config = dict(
    num_hidden_layers=10,
    hidden_size=896,
    num_attention_heads=14,
    num_key_value_heads=14,
    head_dim=64,
    intermediate_size=2688,
    vocab_size=32000,
    hidden_act='reglu',
    norm='layernorm',
    norm_place='pre',
    norm_eps=1e-05,
    positions='alibi',
    qk_norm=False,
    attn_scale=0.125,
    bias='all',
    tie_word_embeddings=True,
    parallel_block=False,
    init='normal',
    init_std_qkv=0.0216,
    init_std_o=0.00483,
    init_std_up=0.0216,
    init_std_down=0.00483,
    optimizer='muon_variant',
    learning_rate=0.0141,
    lr_mult_o=2.0,
    lr_mult_down=1.5,
    beta1=0.9,
    lr_head=0.00341,
    max_grad_norm=0.5,
    warmup_steps=200,
    schedule='wsd',
    decay_fraction=1.0,
    decay_shape='sqrt',
    final_lr_fraction=0.1,
    batch_tokens=262144,
    max_seq_len=1024,
    doc_mask=True,
    train_tokens=1064000000,
    max_steps=4059,
    dataset='wikipedia_en',
)
MLP neurons of a small language model. Each row is named by its layer, matrix (gate and up: input weights) and neuron, and shows model dimensions 48-111. Each number is 200 + 30 x the weight over its row's rms, rounded and kept within 0 to 999. A neuron's up and down rows have the sign that makes its largest values positive.
After each neuron's rows, "fires on" lists the tokens most often at its 100 highest values on Wikipedia text that the model never trained on.

L2.gate310,189,219,175,165,220,175,145,179,290,226,161,187,157,189,192,199,232,235,178,173,205,185,268,211,154,201,151,168,216,218,205,132,125,153,236,265,186,250,215,155,206,217,204,204,185,207,211,220,243,124,255,253,232,219,175,201,184,254,217,213,245,195,236,209
L2.up310,230,231,199,290,193,251,294,239,171,181,185,196,201,172,234,230,176,231,139,170,170,166,178,213,219,167,180,234,217,155,163,177,219,182,225,219,175,176,225,259,214,137,209,216,217,221,216,195,172,155,186,216,148,200,177,144,206,201,210,178,234,257,214,209
fires on: "ing", " by", " in", " for", " to", " of"

L2.gate2446,235,215,182,228,204,186,205,211,158,213,228,168,219,146,180,184,167,179,168,211,211,195,163,227,206,173,219,205,228,226,193,116,215,228,159,217,196,199,196,234,164,198,239,203,222,215,222,197,188,173,202,195,170,217,185,198,200,191,152,150,221,207,212,196
L2.up2446,162,197,211,147,230,180,183,218,223,181,266,212,190,221,174,204,212,175,241,176,189,172,218,211,206,212,230,208,231,232,233,240,186,229,249,212,212,261,172,176,193,185,130,256,132,161,215,241,210,184,231,207,170,204,167,268,166,206,236,230,181,209,180,261
fires on: " |", " /", " \\", "{\\", "_{"

L2.gate1929,231,157,235,207,201,220,238,218,219,258,202,187,177,162,194,195,185,193,181,232,157,178,201,199,193,211,199,232,244,224,171,209,192,206,138,274,135,184,202,178,266,256,203,176,203,193,156,222,201,168,154,246,213,175,246,182,203,219,209,223,201,154,208,170
L2.up1929,164,166,185,160,175,207,228,259,143,184,160,253,185,214,226,200,211,152,201,170,259,182,241,228,174,206,191,230,119,178,238,208,169,201,238,200,213,217,205,198,195,234,181,174,189,224,224,160,179,180,193,220,169,226,164,180,205,215,222,244,174,232,220,244
fires on: "\n", " |"

L2.gate1729,181,199,249,216,183,225,238,225,163,248,240,236,263,204,187,182,178,189,225,212,201,184,222,181,183,211,215,213,232,249,216,212,221,216,192,240,181,173,220,235,198,191,234,217,234,208,250,189,192,238,187,243,160,201,176,207,197,185,173,226,177,161,217,212
L2.up1729,127,208,243,220,130,210,187,229,147,210,222,200,248,228,196,165,222,209,231,227,210,222,222,183,169,173,181,192,250,196,216,230,225,202,207,198,157,210,191,222,144,232,187,211,179,253,176,229,163,226,198,165,223,237,192,229,179,138,153,183,185,225,209,159
fires on: " |", "\n", ";", " ", " positions"

L2.gate612,208,217,237,226,175,169,193,192,167,216,222,208,215,272,218,201,204,213,183,185,194,213,169,200,221,160,196,154,194,223,206,226,198,198,198,225,234,269,197,194,229,243,204,179,153,226,198,159,209,174,181,184,158,208,258,198,220,170,215,177,194,268,196,184
L2.up612,167,278,222,126,173,240,213,211,208,207,211,182,176,209,192,202,198,211,240,264,170,224,204,175,236,187,147,180,218,125,225,261,182,166,191,182,216,283,204,128,153,179,212,198,239,233,228,195,224,223,137,187,225,262,232,221,197,201,193,234,234,192,195,221
fires on: " |", ".", " to"

L2.gate1935,191,234,195,221,216,190,184,194,229,239,279,162,215,237,169,232,214,179,186,211,222,183,173,180,205,210,212,182,165,218,234,153,196,189,187,211,181,213,194,232,204,216,245,229,173,221,246,135,186,184,166,170,152,174,219,157,186,206,195,230,238,208,222,169
L2.up1935,182,196,183,186,202,190,200,203,211,200,189,193,205,207,186,225,207,195,223,251,167,180,195,227,168,236,207,177,197,236,226,167,193,170,170,206,170,233,209,162,183,239,221,185,188,227,157,235,246,172,159,171,191,213,136,185,230,234,196,227,153,188,170,202
fires on: " |", " 0", "98)"

L2.gate636,204,189,197,222,201,185,183,159,141,206,193,189,259,180,202,251,248,187,216,205,202,191,134,205,185,193,192,195,142,209,200,224,166,236,214,166,162,248,178,181,184,198,204,217,223,151,197,193,219,184,191,200,195,167,130,173,258,226,195,227,185,211,264,150
L2.up636,187,208,207,242,231,215,176,236,187,175,194,235,247,171,179,194,210,192,126,188,252,211,240,187,248,160,187,239,207,221,218,164,226,199,249,145,186,209,257,265,223,164,205,192,161,219,220,189,241,164,187,215,192,203,170,200,180,195,261,164,176,190,244,182
fires on: " |", "\n", "|", " with", "."

L2.gate2148,247,193,212,225,215,178,158,183,119,208,222,230,237,168,186,162,227,233,184,190,228,125,232,193,271,225,199,183,213,219,201,181,158,169,175,171,233,162,232,157,196,158,168,229,290,198,199,235,201,172,214,171,181,213,210,152,161,194,200,204,232,178,186,207
L2.up2148,238,229,246,242,177,182,213,203,217,203,221,170,272,218,166,188,148,202,141,231,206,234,170,199,213,219,203,232,230,168,133,124,232,169,209,145,238,193,196,174,206,201,186,258,184,221,182,213,180,219,125,169,210,153,212,243,156,226,140,211,213,197,254,213
fires on: " on", " from", " of", " through", " by", " to"

L2.gate2448,273,196,194,241,174,258,198,208,175,205,212,200,230,183,202,197,176,194,172,136,183,195,205,106,205,155,176,165,282,176,182,223,192,164,206,141,213,241,245,229,183,198,254,204,210,196,176,194,250,229,194,198,220,246,154,203,224,159,178,156,233,201,186,204
L2.up2448,220,183,213,217,181,190,196,227,176,230,163,189,182,196,215,232,225,296,169,210,168,202,154,158,263,242,214,208,194,163,247,142,176,141,171,216,213,229,231,155,182,161,206,231,190,216,176,166,249,230,197,216,238,219,222,169,173,192,184,209,199,230,202,219
fires on: " a", " one", " their", " its", " 1", " family"

L2.gate967,181,236,198,158,222,225,241,153,218,202,203,168,202,180,170,224,214,187,182,204,192,261,142,249,188,184,216,225,203,233,215,163,179,155,188,187,144,273,195,177,221,245,186,209,202,212,231,128,173,195,156,168,219,200,142,183,256,251,122,175,177,202,194,234
L2.up967,210,235,186,226,166,213,274,180,222,246,222,137,204,210,197,190,212,195,236,178,213,209,151,288,222,210,170,213,233,252,185,102,212,184,202,220,200,215,208,124,182,227,229,166,199,155,207,149,156,183,168,217,195,199,206,207,231,193,130,191,190,225,119,211
fires on: " |", " 0", " "

L2.gate121,244,204,248,163,213,176,169,211,226,238,182,203,221,167,233,202,206,222,197,241,167,218,217,235,217,167,177,168,192,185,162,182,239,213,187,247,214,227,217,220,198,171,221,238,208,195,210,224,186,197,216,193,197,187,167,141,171,215,178,219,186,199,241,237
L2.up121,188,204,246,227,209,221,201,204,203,220,224,198,237,213,243,154,197,205,185,195,175,232,219,241,217,203,213,157,215,210,145,139,195,161,211,195,204,160,191,219,223,144,185,210,170,199,193,222,213,190,231,222,168,179,190,225,226,214,174,159,221,217,222,230
fires on: " of", " among"

L2.gate1607,189,190,206,168,184,206,235,206,170,221,151,205,212,201,242,185,197,192,167,210,206,218,210,264,220,201,159,216,210,181,195,233,213,206,197,162,222,163,207,192,199,198,160,229,185,192,207,219,240,196,208,194,173,147,150,199,222,215,168,224,224,183,271,227
L2.up1607,191,165,153,185,159,229,206,212,217,221,198,216,270,181,172,222,171,223,127,239,219,178,216,245,195,210,207,162,192,227,187,192,172,213,171,184,191,171,192,214,203,188,236,172,217,196,245,215,165,191,196,214,137,197,232,200,206,211,206,212,311,176,213,149
fires on: " of", " |", " from", " was", " is"

L2.gate1407,94,190,169,229,132,228,175,167,186,202,188,271,175,214,209,220,255,144,219,265,181,176,186,201,175,218,171,195,206,231,189,246,227,182,213,252,153,205,233,223,199,205,260,242,132,192,232,181,169,223,236,215,177,185,227,204,209,189,220,195,201,212,279,257
L2.up1407,214,194,265,155,196,193,219,189,172,162,216,238,221,233,183,168,214,176,178,202,226,198,172,166,167,208,219,154,220,232,218,232,248,260,153,189,231,228,173,192,182,205,225,189,203,197,163,196,189,217,169,200,187,226,242,230,202,236,232,236,171,222,169,177
fires on: "==", " |", " ==", "-", "===", " ==="

L2.gate2146,162,187,189,200,177,246,217,235,203,223,196,208,195,204,217,212,150,200,171,194,216,234,194,246,159,219,157,159,187,229,242,180,221,219,231,186,203,202,205,167,193,211,232,170,216,243,171,212,126,179,219,238,182,207,166,289,178,219,155,180,197,214,181,168
L2.up2146,179,206,221,184,269,263,222,192,215,196,234,186,212,225,217,240,169,220,239,244,226,226,176,210,174,221,225,205,176,225,219,143,221,237,211,246,163,247,195,165,157,200,123,213,211,200,210,230,203,234,211,243,192,148,195,243,187,207,151,207,152,227,142,155
fires on: " in", " on", " and", ":", ","

L2.gate1595,245,145,164,214,227,215,186,213,156,237,193,165,231,124,202,201,213,193,224,192,185,192,182,205,236,156,238,205,174,241,161,151,143,196,179,249,140,170,222,207,235,186,217,192,247,222,177,211,231,205,189,204,199,180,218,199,219,195,173,228,178,161,198,180
L2.up1595,196,219,248,161,179,171,235,234,185,232,221,207,205,175,198,216,183,151,213,220,164,216,191,170,236,198,206,204,222,190,165,219,238,148,222,195,162,143,187,178,184,219,198,175,181,252,193,212,175,163,178,212,198,168,191,193,136,160,202,194,190,221,210,243
fires on: "\n"

L2.gate1794,166,202,246,173,183,154,200,174,197,259,209,190,207,180,191,181,188,224,165,199,167,227,201,198,219,203,225,192,223,203,188,182,175,209,184,197,204,212,253,236,205,199,228,228,184,186,222,165,179,243,212,195,190,186,155,199,171,228,109,193,178,157,202,238
L2.up1794,195,187,208,150,203,188,212,217,201,255,206,190,162,171,232,173,170,245,215,171,225,277,258,226,235,229,203,173,173,178,202,190,215,243,213,222,232,152,230,182,161,253,207,196,161,245,234,167,217,166,176,223,200,155,201,244,218,212,140,191,207,250,208,220
fires on: " to", " of", " following", " Despite", "Following", " However"

L2.gate1460,127,169,162,236,150,181,175,182,235,168,224,261,207,224,170,226,224,144,220,199,198,224,218,195,152,194,231,249,204,196,206,180,171,209,142,194,174,148,238,152,239,199,157,230,215,257,174,208,213,202,238,203,199,175,196,253,194,225,260,131,187,238,238,161
L2.up1460,216,197,242,185,225,215,186,153,188,206,190,225,220,169,204,237,217,263,193,148,194,167,165,211,179,147,204,235,184,205,175,209,321,192,170,198,229,211,201,140,234,197,226,149,212,222,192,168,187,201,185,239,269,235,186,231,181,169,166,184,194,241,184,222
fires on: " well", " such", " ==", "==", "such"

L2.gate622,239,149,215,209,236,218,168,185,184,254,182,218,148,163,210,197,189,157,216,212,216,181,249,214,219,155,176,185,183,214,219,208,232,219,176,154,200,168,276,232,146,170,250,209,189,214,199,186,168,161,192,175,157,186,253,205,185,226,203,213,150,203,214,253
L2.up622,207,207,248,247,156,166,224,180,192,191,250,150,194,219,218,193,226,161,194,193,209,228,196,196,231,163,211,185,190,241,193,213,213,217,215,188,231,209,170,229,190,209,182,223,149,216,231,224,226,163,250,155,215,201,234,249,213,246,222,221,221,204,195,159
fires on: "s", " of", "in", "e", "a", "en"

L2.gate161,219,239,210,169,173,199,206,231,152,240,266,165,235,210,189,215,218,215,194,196,195,169,179,217,213,223,197,197,174,226,206,228,228,271,175,142,209,221,213,167,176,191,218,237,225,198,214,191,195,180,183,136,211,169,212,243,231,218,180,243,221,161,191,227
L2.up161,156,184,213,231,205,233,184,228,169,185,239,247,243,193,194,233,186,202,229,201,175,261,227,221,168,186,218,223,168,214,241,232,206,221,210,198,183,231,187,223,199,209,156,197,163,168,173,186,192,236,223,190,218,191,218,249,205,237,175,242,134,235,257,190
fires on: " |", ":"

L2.gate806,221,159,169,163,216,242,151,204,216,194,184,204,181,212,216,205,208,203,227,231,161,156,217,225,194,261,244,171,222,234,177,225,153,221,148,247,135,133,150,166,184,209,195,197,208,172,209,275,196,203,164,211,239,190,174,167,209,150,199,265,244,173,180,222
L2.up806,236,193,170,153,225,204,194,169,215,188,195,228,267,177,144,253,224,211,210,190,219,212,191,217,220,168,170,181,239,231,246,221,174,214,269,178,198,137,233,194,199,194,180,211,206,213,234,170,232,218,142,186,202,184,177,219,158,164,241,236,228,215,218,241
fires on: "\n", "|", "-"

L2.gate554,227,160,202,225,172,172,244,282,205,172,181,208,183,182,210,229,183,153,218,204,192,150,218,156,131,188,181,199,265,196,225,167,173,211,204,188,179,146,211,215,189,187,236,228,221,228,157,206,225,222,250,147,201,198,200,213,246,214,174,224,217,222,222,159
L2.up554,186,179,180,211,267,187,226,160,235,269,185,240,190,191,185,243,187,255,198,194,208,202,193,216,222,193,171,192,194,166,202,212,197,195,271,220,172,150,199,216,185,195,206,171,216,234,235,120,268,157,188,189,199,165,237,249,149,207,187,234,119,199,203,189
fires on: " of", " a", " |", " one", " more"